Weights of a small GPT-style language model, trained from scratch on English Wikipedia: no biases in attention or MLP, a variant of Muon for these matrices.
MLP neurons of a small language model. Each row is named by its layer, matrix (gate and up: input weights) and neuron, and shows model dimensions 16-111. Each number is 128 + 32 x the weight over its row's rms, rounded and kept within 0 to 255. Numbers have three digits each. A neuron's up and down rows have the sign that makes its largest values positive.
A block is one neuron, or neurons of one layer that tend to fire together. Before each block is what it responds to, as a language model described it from the Wikipedia text at the highest values.

Responds to: Word-final pieces in proper names. Final subword pieces ending a word that is part of an institutional name or heading, such as Med-al, Commiss-ion, Sing-les, Chart-s, Confer-ence.
L6.gate31:163111142165088142122194158157098146114113085087112126105153086078122121086143118052096102129151092161121153122070112194081131111121134192148094101110134167114119127111089117173187184094116127091170155115119121090151131126161215099108143176113062139197131094130172187132123155113171104141
L6.up31:109161105121123135116121072052123103117174180158143121152138145136171138136121141170122117099115125091113099133096040032124135163105162176093182116132081168124123090129084162155140166110162124126084147110138123185053160100182118140106121170131071154153140143153103154217150105154109113150
L6.gate115:152124152057099221092188107071138136153182070091113163136135179098139148150141144109091067149179149177148122130085081140145121149118098144155149127137095134060147127140086165124118144130117125124145166127104152136162181165131145113113120159141108157161189158190149170089158194115113143211
L6.up115:167134135100169105145113123115158122182099111144181068123150077115145110083125109090170125113096136109117165110178127161132155134175123101068148122169133113186190097126159145100052181100102142119121066164128123139171172101103140106174189184100108255126149168152160088167088151125133049102
L6.gate143:087170147085135117147175124135086076120049129104149138168173152142133102128130189153149112166146098126115153096129064146122080132182161160082107126117132087143094100175120158118063203071147074150116116199109208145038139139087168139115146113099106153135142114133092125139155180132137060085
L6.up143:166158138080081123118189166109134145123097132126157106166102059159084083128132157157102088105106162118159161148072107172118106107110114154120182138096124112103151144145046124142120145063155121143113138165166124131117131104122166131096143161192106108154165120126130089143132213087116203127
L6.gate258:103107068136102151127180104081178084107131135091086129140118125169102154165094141135043191137145161104117139099090089171114120170119130142147116162130142205076099132095090173123126109125191119157154062125143095133100097059178180157083107159078101171140137140138171158169140153087120151112
L6.up258:125113122099119131112191098107117080141188125105127071140141126129084102170122133105138120099131207103148148133090085130137172142135136205102130153160095203119182142122217082077149132139078105131140160112070151118120163121152125151159098139140054161126112131165109163097161165083087060187

Responds to: Passive participle endings. Final word piece completing a past participle, mostly after "was/were" in passive clauses, e.g. buil-t, develop-ed, writt-en, usually followed by by, in, or to.
L5.gate32:147137114075120166142036120088107156060176106157157104134114116136155139172153129128062176132192126092116081177104136106132069130137155086098072099144106113107147126128143144144154155150139127138155130145142145125116128107108115077097125079130087140155170150108122128095218111116135093140
L5.up32:191093165134117138186078108114120169127133076148126130124146100131097198155146108143108173142130148122141106068072140172116106104170143151095120133100086112087077101121120150124136075091104120088126113188083119126143084128126097089143123146189052068126139142110097156128107123153130185031
L5.gate116:161133125134143171185134137153200145110120112137156137105132122187143143176119078087136166149173136143178134129109150127108135142123125149069120137122155071102135142072148138115124051142089112180120047139066162075080139150126153116180153114153132158162078116089069149140188147175176207120
L5.up116:120147158138050129162167116129177116101166149126127148138197185138171120174124113126192105131102147098133070142065190119102124124080159165132140066098132113109143172123120104109138075098127086087118130094060131123086103151084105106110105059100147117159095101109150090126147166127143196171
L5.gate185:142136101101127125187084140053113187112122100118099147087116135109129125208079100157055150133168129096106202106072147133119127181104150080100095134105113136080121132097098204111143165091118128095156114150100141109111197060125200117110129124158133088134132097108149187148178084111124172135
L5.up185:149171172137163100119111121093155141091171112213172152087125165092136144141097077164129152171095135131122110102120177110140129138104140106129145130129058074167160131137103117166142169101099113124148164109135143104125112151114088150120095141117139161142126108134086176118134103113175158069
L5.gate315:107153148154135102097101162101122092156128089107086150091066141060112135095130102166054125181161104132090108119126163135153151063116127124067132094126124096157153153154150113166153134103122111087138083134088194105099141120161129193165111104106095128172099081120160147102195078158142127057
L5.up315:176103092133110181139076115093180093119136113116171166107110093123164108140030082132097104133119115108137069059138191106161168102115183157091101098156149098159132158141142136123099127086166095117103120114081177128102115123076116076119157155156146141149145122076139174124113121076114098171

Responds to: Comma after introductory phrases. Commas closing a sentence-opening adverbial or prepositional phrase before the main clause, e.g. "In 1987,", "Nevertheless,", "Today,"; sometimes "when" or "that".
L5.gate49:127122086064059153118137165119151162119118123127147065161112150141087098112144068069085077167099105106162136113102166195151179149125085107107163081111106124115138144104116093129186071096060116169157117097147076081131155151100164126138081132168133073135162122151138100120069121188162149183
L5.up49:172131116124120140121108065132170154165139028147084076159152138097159116129161110134092127147112089199123182131097057141077103116121157134113103096074107066120103174116142159126087189110097097146126164117131132117087144151111118114133085103135105147139155076126053174160135118112066074130
L5.gate305:148173167168150155141103146087148116155139141181119105109165150125116119130162119124155171172069045109135125146135109154128117094099177119117140093085156133090112157087111075138129110100176078160132097066176156070138095124105177176135121141218130149113161155141162121078139109112123120089
L5.up305:118140148117133159132112129160098118184119143115183119088168133118042119138111124048139069151118143090114101131080130148110110108105117089180085136146112179165135128115148116151159109147087098105055119118180149096109120123080158046138168121169126179130153127110162138130135099116145132153
L5.gate341:120135156106114164198091098111041149126094124138089119067137117130099128151166128116122108177168112152132101172139086142142077118083141122097111122132134136118144140133169097076176090104154141152097081092162098135125153148111095079182170139161107152182130174173087117094141093103142111125
L5.up341:148143061175165164161133108142082208117147108058133096100141162086152104138091119098108156142112088182070084161126087127140125192104087041091121101146103114169047077077139134184110104111183132154166115107105120086087079144151135136121147198128111120133132110157153181116136091096121092133
L5.gate441:117143116106140148153083101136104150192111091151134111149139127147151123108060164162140138162139096124213109155115107162148107073093148111125160173102141130151167149061140152190114112094119091129147090157145127113097189125136116108144087125156074163133118098168102126164097132162186157175
L5.up441:102108129128193109087138118124107105101090127091182060086156140145061141125104124091167189148094140213134090138152087079115124165107139085131128106125091133163055143114162162142105090093124081109095137112162094094097136106077135109116077106095163113132090145173102180157115095156110132107

Responds to: Mid-word subword fragments. Word-internal pieces completing a word after a short prefix token, especially "art" in chart/heart and "ear" in appearance/Year, also ight, ward, ill.
L2.gate203:119166126077176112102079166166120163087109193090162140136126101178151088122113087147111108118136171123125113112091030104120140112100134089124099129143191152151162104129117165111149152167105140135131106121178133131147143132209129129142114162182121120150153131107073108123073156119158114108
L2.up203:172100130084140207131154151127100139106149182091191058107123149130107122153150138095109130114057084110097141092136093144082135191142154154158073122142091151112192158063142108161084089096129140122113106108110119134135080154091127173164149112149086157083130132127146120148152137163081116090

Responds to: Noun-ending word pieces. Final word pieces that complete a noun after a split stem, mostly the plural -s, as in g|ames, scientist|s, block|s, team|s; also -er/-or endings like quartermas|ter and profess|or.
L5.gate30:132131123162153134097205159111182173146146091112169104105146099189136140132111145106148143059137113112107134145119125117061113117163123206123149117164149070125171141124201120123138188150172095134150103136116079081120155106133185126112163105134119157093107114148197091134128171090075209165
L5.up30:141111092128083095154136065186109160135129082108187152072114109120118168182166138110130154128127183179144139205105088157133107153114065088133092105117235057155086118166138110139142107102092163143082115148141104127087117095097162183182124114135105121085156135110084161098136126118135164108
L5.gate105:100083175104134146162088170190098116097131151154140131188096120103122100112109138173113140141125088121130139140148163103108170169075116128140080146144148118106095082112091181089108112176142065167127104163100148120125088139155120096051151189135159189103101095160101179157176138164170105133
L5.up105:116080160141097179083122112159120064120130177128146135079096124122163164137157085200120109166168154088221158160152145083208127130115082125146092162081108151132120112128128182120133138155104089117087092139146140177113146105085144161121092070126148070116141093143121098113099132178159088125
L5.gate395:094131183159117150109163171100068102126197204145085098115100126140163133133092094147109126085138157148166149105101147111146095140149135197149160134113032158143115145177172082140091105159127077105106060167173147153128209083122120167152106058122086183124113142201096147095141109113118105115
L5.up395:130124148117152112071154179109190086119148172139177084181132088122197133066081129112156174129147084135109165140123067170131095113131167138069165173102154109151126069110113088115171142082121136095109142150121102144041092163187139097109099128070109124121127157173099178065107145160166111087
L5.gate492:137082077083138128085127121136065099142120105149103129111136129131160138093109160139167129125126127094147125119108038173101090123147157128118127128102134132166064135174134159161177207153126078122095111148144126089092118081126132148160137136104140100138151083210154120119125150166132143135
L5.up492:168161100088159092156150128153096154106087159192130125109140088130151149165081106094151097149091151129138096175111204123130140156168126178118114102108138142099137178133179132144138152076122094127072150135124145075114073123088199186069112152154159103103116130109116127164118138050161131131

Responds to: Clause-introducing connectives. Words opening a subordinate clause after a noun or comma, mostly relative that, which, who, where, plus but, when; sometimes odd word pieces.
L2.gate388:189143154084147134116143193091141099137099120117160119115135196105184143121136102116115137170111120098119102129136099076142154106143131148119123183124146099083140175085099183165134173116097141114098142180114131150144113167130112167169102190163099152186074121143128135166080101147111088072
L2.up388:118138130132176186139099166151141184072125114167212121081114168086123126161138101099124181195162174087179118128157126097139103107116106132180111133151137147137099157114160100140118134070140119137076169160133126123122095171146122154167137144135102096109144166171184122120103074121082130157

Responds to: Blank line paragraph breaks. Second newline of a blank line ending a paragraph, table or list in Wikipedia text, just before a heading (==Campaign==) or new paragraph (In 2001…).
L2.gate162:118113145110157144117147202141174122155192169154107137053135124117147163140104118159112098159098160129155112122132131141060158183152135143145110133113173153099093078161169123140097077125104177124095101194127168130141094176130115135213149146162166124098141054041127115136173121114150118209
L2.up162:166113147155136108126122092119101103175143158104160135111137076154142121122182122128110095117113138107111120124135146147143140123144126155156136106088075189053092071151142176143106155106159072101058108193124129132111058131130081098076075130085148125147118081105131109140202128131116076130

Responds to: Adjective-completing word endings. Final subword pieces that finish an adjective or ordinal split across tokens, such as sec-ond, substant-ial, init-ial, equ-al, plus word-initial ab as in abandon and abstract.
L5.gate128:108189107166178154165159147127114134084139125131144080082111108115150090144205109137140041160089164100139108144106153184103135141035155057136147135147138100127086143107162150121118127111118126168107101141138103186115172133145130078118076114054144133113087132129133139134147086150120135126
L5.up128:131169125116148180094176136157129174113153125121161142138157098202071121110107131099140068100092110119090166169145047105137159171179157104163121094134165089086141194136096048097113099078131147175114142112114155070145120107145101114165076138117121142165120161135164100153119174149136125093
L5.gate146:141172106178139108131081150093108153112123084135110130101133152117162110123162149172127142147126083097125156146137083126136154151157143120120165083162145094136189086099134143094078107148152191147085123104136118116120143091079105108141189121087171151131140073173085125164197111140065176179
L5.up146:143190115139133159043103165134123121135157090107181084170137079101160098122159103145136196106134173104181116054091160134108139165151170097101172204116164148166114086198073114146084107143116134110164076116147173137203134131137193158137170213116155134128100134160119105135093150136120085143
L5.gate311:117110084097122118184061099126105143058140092169114102153137167104172148163111076123148129082105112120090117120113168090136096121103117164137127157191128125125091089173151089126067143113121145134132127141098108160071171121127123114158119208126131132135115124095113090136082118120137142140
L5.up311:138206136119135158149122118129181128074133124125115102126133176117110157102152096184127139124104143190094053146151076131170112165169126101107102163153111107160157125142150160099143082129202178118074180142148146164157049122078177062193125114103115093072164095189138150151118165136088200157
L5.gate358:135140114053148131159066109079112128159117127221187151148145121105133114159147082157137184144119098099140121174061068154072147102121064142122129133166123160140180079144139134090130172160088151119146137164129151141168091154129112159078132187127131094125161085175106119159154119149109119157
L5.up358:182155070109083142102117147059117125146104116168164143120154126122079119118124124132132100156127122110121118141115143083153130113094155116133149180103126121149152114118147105083126135099085135100160123145062077166151126057103149080130080107124234116086113148136112094126211141175097125159

Responds to: Mid-word continuation pieces. Second word pieces that finish a common word split after a short start, such as o-ld, orig-inal-ly, f-eat-uring, g-ain, N-ight.
L2.gate292:148197128139122079120087107192149094149094122149128090180150102126118056165130136096100122078149138040079099119086199150150162103147072142089158108145128088138177116100091158163140118133116128117165123178113120146156158071066111086135096109107150118157077123108138150119120190144112126130
L2.up292:162212133134159106126056138190091091129138115102124090154078098116160071189155131075133113160141142065143161109056123096161130118177117155114147133157131152102174098108151191098136156185115082103170140110146128220159077103097125110145086079098135105174152087156184153164157132110094085118

Responds to: Paragraph-ending line breaks. Line breaks ending a Wikipedia paragraph or section heading, usually just before another break, a new heading like ==Career==, or a new paragraph; sometimes a sentence-final period or colon.
L5.gate55:148112115138156160113144164168102142147156088104160147139154083131093139103140088105116139133116123153102115109096053170145170150074062150116131140134132167129099181078070172154136107059114159093117098196157132095173113120175177141170128111109129107117118131155117119066033069130121119082
L5.up55:075118159127115129128173151127074133085136102115117148128117105093167055149108112112073160096164134142148145156079061192154128068142116149117149105122160144133099174143117127142147119164106175069148102134132086110114073125109137082135138152100057157192175093147147126154071140115156102159
L5.gate386:213092089153121154107105145102085161161134163123147196134094084095118131109127091146125123175120083178145132082119120071158145132114124130137143112200116109101154095100094131163077127129172164148149085089127162161104176136178113107100098131111126141119104115151141131141064107163150152133
L5.up386:180142121089139160094160048116176097164127103138178136092156084141111093141116119152185146178082135140120111113069174092078127058114095130146127140086107169154159107169104114118063100108089088105154154173172157128126163173119096095109132110068144083153118133128166126172082127138234041100
L5.gate390:093126105126101173069087092058128123100097140068141200140110153091212146116132170185117033186107146155142112081077128186182126084098116108158138117103106082130122162137201147123147141103183169123169139137123097173122142090089121110178143128087126106143122141096127111128076127136128109125
L5.up390:130109115152080111127103121126104129135120106097117146106079115111152158068089125122102145145128115089129210161111132152088074135120075132069127129079080141159122172161108118086129143127159169128192167155143127108116112134115081140147067086098084113122089117102152153068116088126120164146
L5.gate507:152162107127135153095098104176123096127149155148127172130079107131189142158151162084093098145105128159158123084105077064130093112128084107072122149118109126106148157134168142216140144118143138088123077149112122110122163106164133131121090131072184116094143123086140081127109098204110114126
L5.up507:136137078090153135130096133121139114152076171134067093113121152133189132084161184142089133123151099102112120066194119106186134091129139156098110128160131119174155158173101090157093143084086147118147131167124192107151115151127097069134184119159144055147114098140179103187105092121084067126

Responds to: Adjective/participle word endings. Final subword pieces that complete a modifier before a noun, like remain-ing, import-ant, vari-ous, threaten-ed; also whole words such as new, other, of.
L6.gate53:196104109160085096128143140170134177109149132152129113126159176120139165157128110145076155103151114125075055151135138091148085104156112102105164155135119111151089158151052096121123112124145145094168133113138175080124103088102174104163213142178159093140123118120102158152054138106177171169
L6.up53:178121086142194122128142099140067122118121138156123112081133110122171133135119103081111132117094173144093074174103147107150088131140163068164160134183148115193128094127141136191165229135172151122104155099114122157106112099090114141055067190096109129156181169113143113091122178148098145163
L6.gate78:220131107146194138116133114096126100146149151070118141085126102140141117098119141119139106101086111117117148181099155185117108145139115136084159118122150053102124108167101152176082171087129154042172109131187072079111128059149116123066136170183173197060111149128134136120124153158113182116
L6.up78:162147100128123112107167101085130164095061125089149171086071147140084131102107113109135126135109184201154164095105178201061090121185132073121182129092175110135082160158134134055087143167109161123159146156105085143092161107128129074075155149138108143094075114146100131125174057154103176146
L6.gate256:194140145133158121082147131122138096095147073179077112132102138118146161138188069125122059169107157076080109150161134124151125168156087081138142197187120132137177180116103110134162113089167134103154112113130115139141176048117097127141172117137135101194094160124123093143135107165176194140
L6.up256:138148121073126087060132062177136105130092095087097140119119101076180169095157082105135170140062165146079135117061132155197150134134099087135144149123138130149118151099135099111085091098134148116176167138122126141098164143087154120164105123119124110144111086140109140124116111141134160167
L6.gate367:174172125131115073099123152125133126114166138119116120135091091106203144119141148138148149108104121080098151157127153150085113097150104095168184105169145117163106141125103164092166184183145072119197092138133083177084152139116115143135169145106174160103130183134192142130125155194117129143
L6.up367:143150082146186156123163090118101103143130107108084147127151078127121144127165074086147165090189095149143131122164126102084115182118143071105149116143114120119126126101107069121091179102132097143152172171092147115116142069082169068132165109134148058126075121107110062114150157113107159152

Responds to: Blank line before sections. The second newline of a blank line closing a paragraph, table or list, mostly before a "== Heading ==" line such as Campaign or Personal life.
L6.gate127:159111073123160185128091106147118072088099135117145166107150128137207118141119077123124115181121112177174130124080195127140123144118094146136112186101115103079133150141143115156164129088160140147181123179131136111175107132117149116145095168092132171146158173120110014150138150115119180157
L6.up127:120107107119140119146116176119139116059094098120171132115171149155196135169140142130082081147106185107179114042108152109097119122149070090166094146091150091086127124167115136149125174154159104139124123137149132117160086168177129112179118137120085154145119084098136078106136121076155120111
L6.gate174:092103052154113159077108135163166097073123193120182137092131148116188145127163068112085119141095118103131123065077158104115137101136160107122163150115167147133126143168150148137143153066205130162127098152113148095161091193147102151163112151080140195159134074154187138133150153101131125161
L6.up174:108091039139115128113110165171181113037113112143110125102123217138159141097132072114103146109121140140193110105117164089160156121163139154145173134111116133119133139143120117168096133067174137186133091117107146083149031158203128171162100164090144166175171077161168178143162129090153144126
L6.gate325:159102148156089091148130149136134074122134185127097149088125149104183123159070134099195065125077094146158124151094132103110114130137097142154122078120150127115147177061076149147153155138107107158177133087123141112162150158127095138119136161107156142165158114185123112175144162057199166138
L6.up325:120045161137164115146114082089116096167076165104080147090118106126248214080141107104111075142131123167116149074128176087081141098154113152138127179074120040092118137098096101159160129142101177112074071104104175135172119159143154127088146127145092091129127128108157095160097169154079159148
L6.gate431:082080124095150139170132135092148046121162148137160134110139181108170129097137126122093087089159148125134153138078093102143068072175107178152127166104104147080147088090123124175124153095110186138111102149114134096137111206153155107146122150149098142185161142131122061137172181160123127147
L6.up431:066148131117182153111138132168131162087088144119146182096108139147179164091050065111151149100148159104142083148132127129133066101131090091192153185127153070096100156163196120172141118091165133147159126156057206115141056193150071122135085113124117133109130113101146087132138136179136119228

Responds to: Clause-opening subordinators. Words that open a new clause, such as when, while, whether, that, where, though, plus commas after introductory phrases, often right before a subject.
L6.gate64:147103138161143177095114134149146147053112082153109147123137169172098121162148154109200101099112129224097140136145144102134096094167162146143134082113088108105092123103105167124158128120082090114096099144102143137117157081099156118129051079159114129097098128153146079099088128119089169130
L6.up64:087101122153153152144150140137134131087181156069172141156146127157107101170150110091070127172168103112175101119137128128117109099148142111090098086041113164152135106106167168110103127107128087138157122116141120065116078152130148153152132098112138208075148111140126104108129103186138094161
L6.gate170:145138128179112185119115105162146140160196101161158159160174140144142102138080119113124184189102100061192094123099105161070094172096149111088065136142139128150112229080133158145107115083113087126133105149133120058117136092118119187170129171130108135160128053151109153117083125164145097163
L6.up170:168135118137111143090124106102122124182158097131140165101150158129149150124163088093122074157144087091200111119195169132109159131075133085188117136146104107157122161106147150171133191097145082114136169127137123144118127124165186143150200149115135165133126109096152071127085098136102111111
L6.gate412:090124117162142165089107122108137104136166154148150131108091125185129101128084125129158153148120060124183128161161151159102126146116160090159113102093099145145164097145129186049097078134140023135163082122062088119150199117159172167149169082119144124088113090125092123133103116144095129096
L6.up412:154130169121115132115098145133165142104186187157199148092118150147105183127081086078130107185099134156184106121114084159123184128137123086175101150105159132147153083048129181145068156123170151202121113096105098081161122108125069147152140147076027127156123142154100130154161096132142097134
L6.gate495:159123096138150091103112126134129086162151070160101122150141106174108104068100133069117107117193145084095054167128119077135107162143114146156105102053073085143105062144114097087115134126102117092152188163109170168154172161162119120160096130135126172089117118132068147159112116101105113140
L6.up495:158141132147146163077090124106173117082082098106131122133153116176135167158072096130166118147123132114120172094217137180097074137104187126116099211107145132191116123114151155102134129110146102146089183154146157145123058126119101101101139099092171142155117102187096130095162112150116147095

Responds to: Passive participle suffixes. Word-final pieces like -ed, -ted, -cted that complete a past participle split across tokens, mostly passives such as "was us-ed", "sele-cted", "appoin-ted"; also other second halves of split words.
L6.gate95:105167161099175128080135133108122176141103137133159129154118104117119187084077154108129153092130130085204090109107136133138127136155164112105154139100127090083134163145110104143059132074071089094140060121122142118161206140130164219167192151161174123139175063084098177099134096154115177110
L6.up95:205143165154063134109105104063121111061150079151202086131123153140106117168116093162100121134153103185068066102174130167149139117111153190093161139151145170128154120133137084116121129108090114094164115079170131176106075105111167190135145123110133159161111183135173148081170121113140108160
L6.gate269:146108141158133157149071136106093126064193071136139125139122143119109155108127104118148113150115155147147082120083183122143134126134131112059099102163083149108156121095124140147124129107082047097168143113183113114146170147136102060120139113095130154158132119080097122147106160119194134180
L6.up269:206123101103101143146124127132107109108124130076125063104157130110113138193104144157068189116132148129113128112064140062100119153145188080181148174106060197109137161169109138100167125125147102172120119175114093130095077112155166106141106162153096104121115149090147119125167168110112117160
L6.gate416:121142071096084142139105078087094078106114176085156122108093108142149170137152093184154111135106110152101093121135146065137050161141117087040140108086112117143120107118119086108182130111162119113146079155178096083129136081136083080158186143121160180166154117148092133149116096106138153114
L6.up416:109208163101162161152137176184112111169131147090112139125152147158185158141176145142084108111132135090124091137152154051124112173103141059105162109119132135193100197156153077100113109156107096059164098128117085125124177136093104136125150120112149192172161102139073173147103141143166117117
L6.gate494:141180095103140110137112135053149161084123120132115081118104082100194131100109088165112114123164119200128140115102140119158124109098079164097117216133144106109149144121122125081145117058153090073118153133124196086149153146117134048101147126134114079135146086153110124141099087140160111126
L6.up494:130093141203177103139132182111088103160098127077162111136176121129160123128179112104151147187065084092114119124127143187182125118104142127099167091142136152161128135197157152079096100111128157150129124104095173188152102058089098081127118156169127093224182142096078123126131119112111121095

Responds to: Mid-word "ed" pieces. Word-internal continuation pieces, mostly "ed" or "ased" inside or ending words, as in based, Leeds, disbanded, released, and the "v" of advance.
L2.gate431:079126140151083129173144072126113106147095148163105105096116084077214113123137094113135104149131181149085127134124094172135165109134070135136133085117121191129143103076111110152197136158121114139137130115137146151130116125066118120073130182139145177107082100169101091079124159106078191113
L2.up431:170142121118067152164106072120172152124104109145161120095079112100160149123137136086128078056136108061103147200098166185129167158062031162176139097121149170116158078077161154169189147108143152093099119121100161135112140158153124165126106162192097133069117160126089128149169133182111130096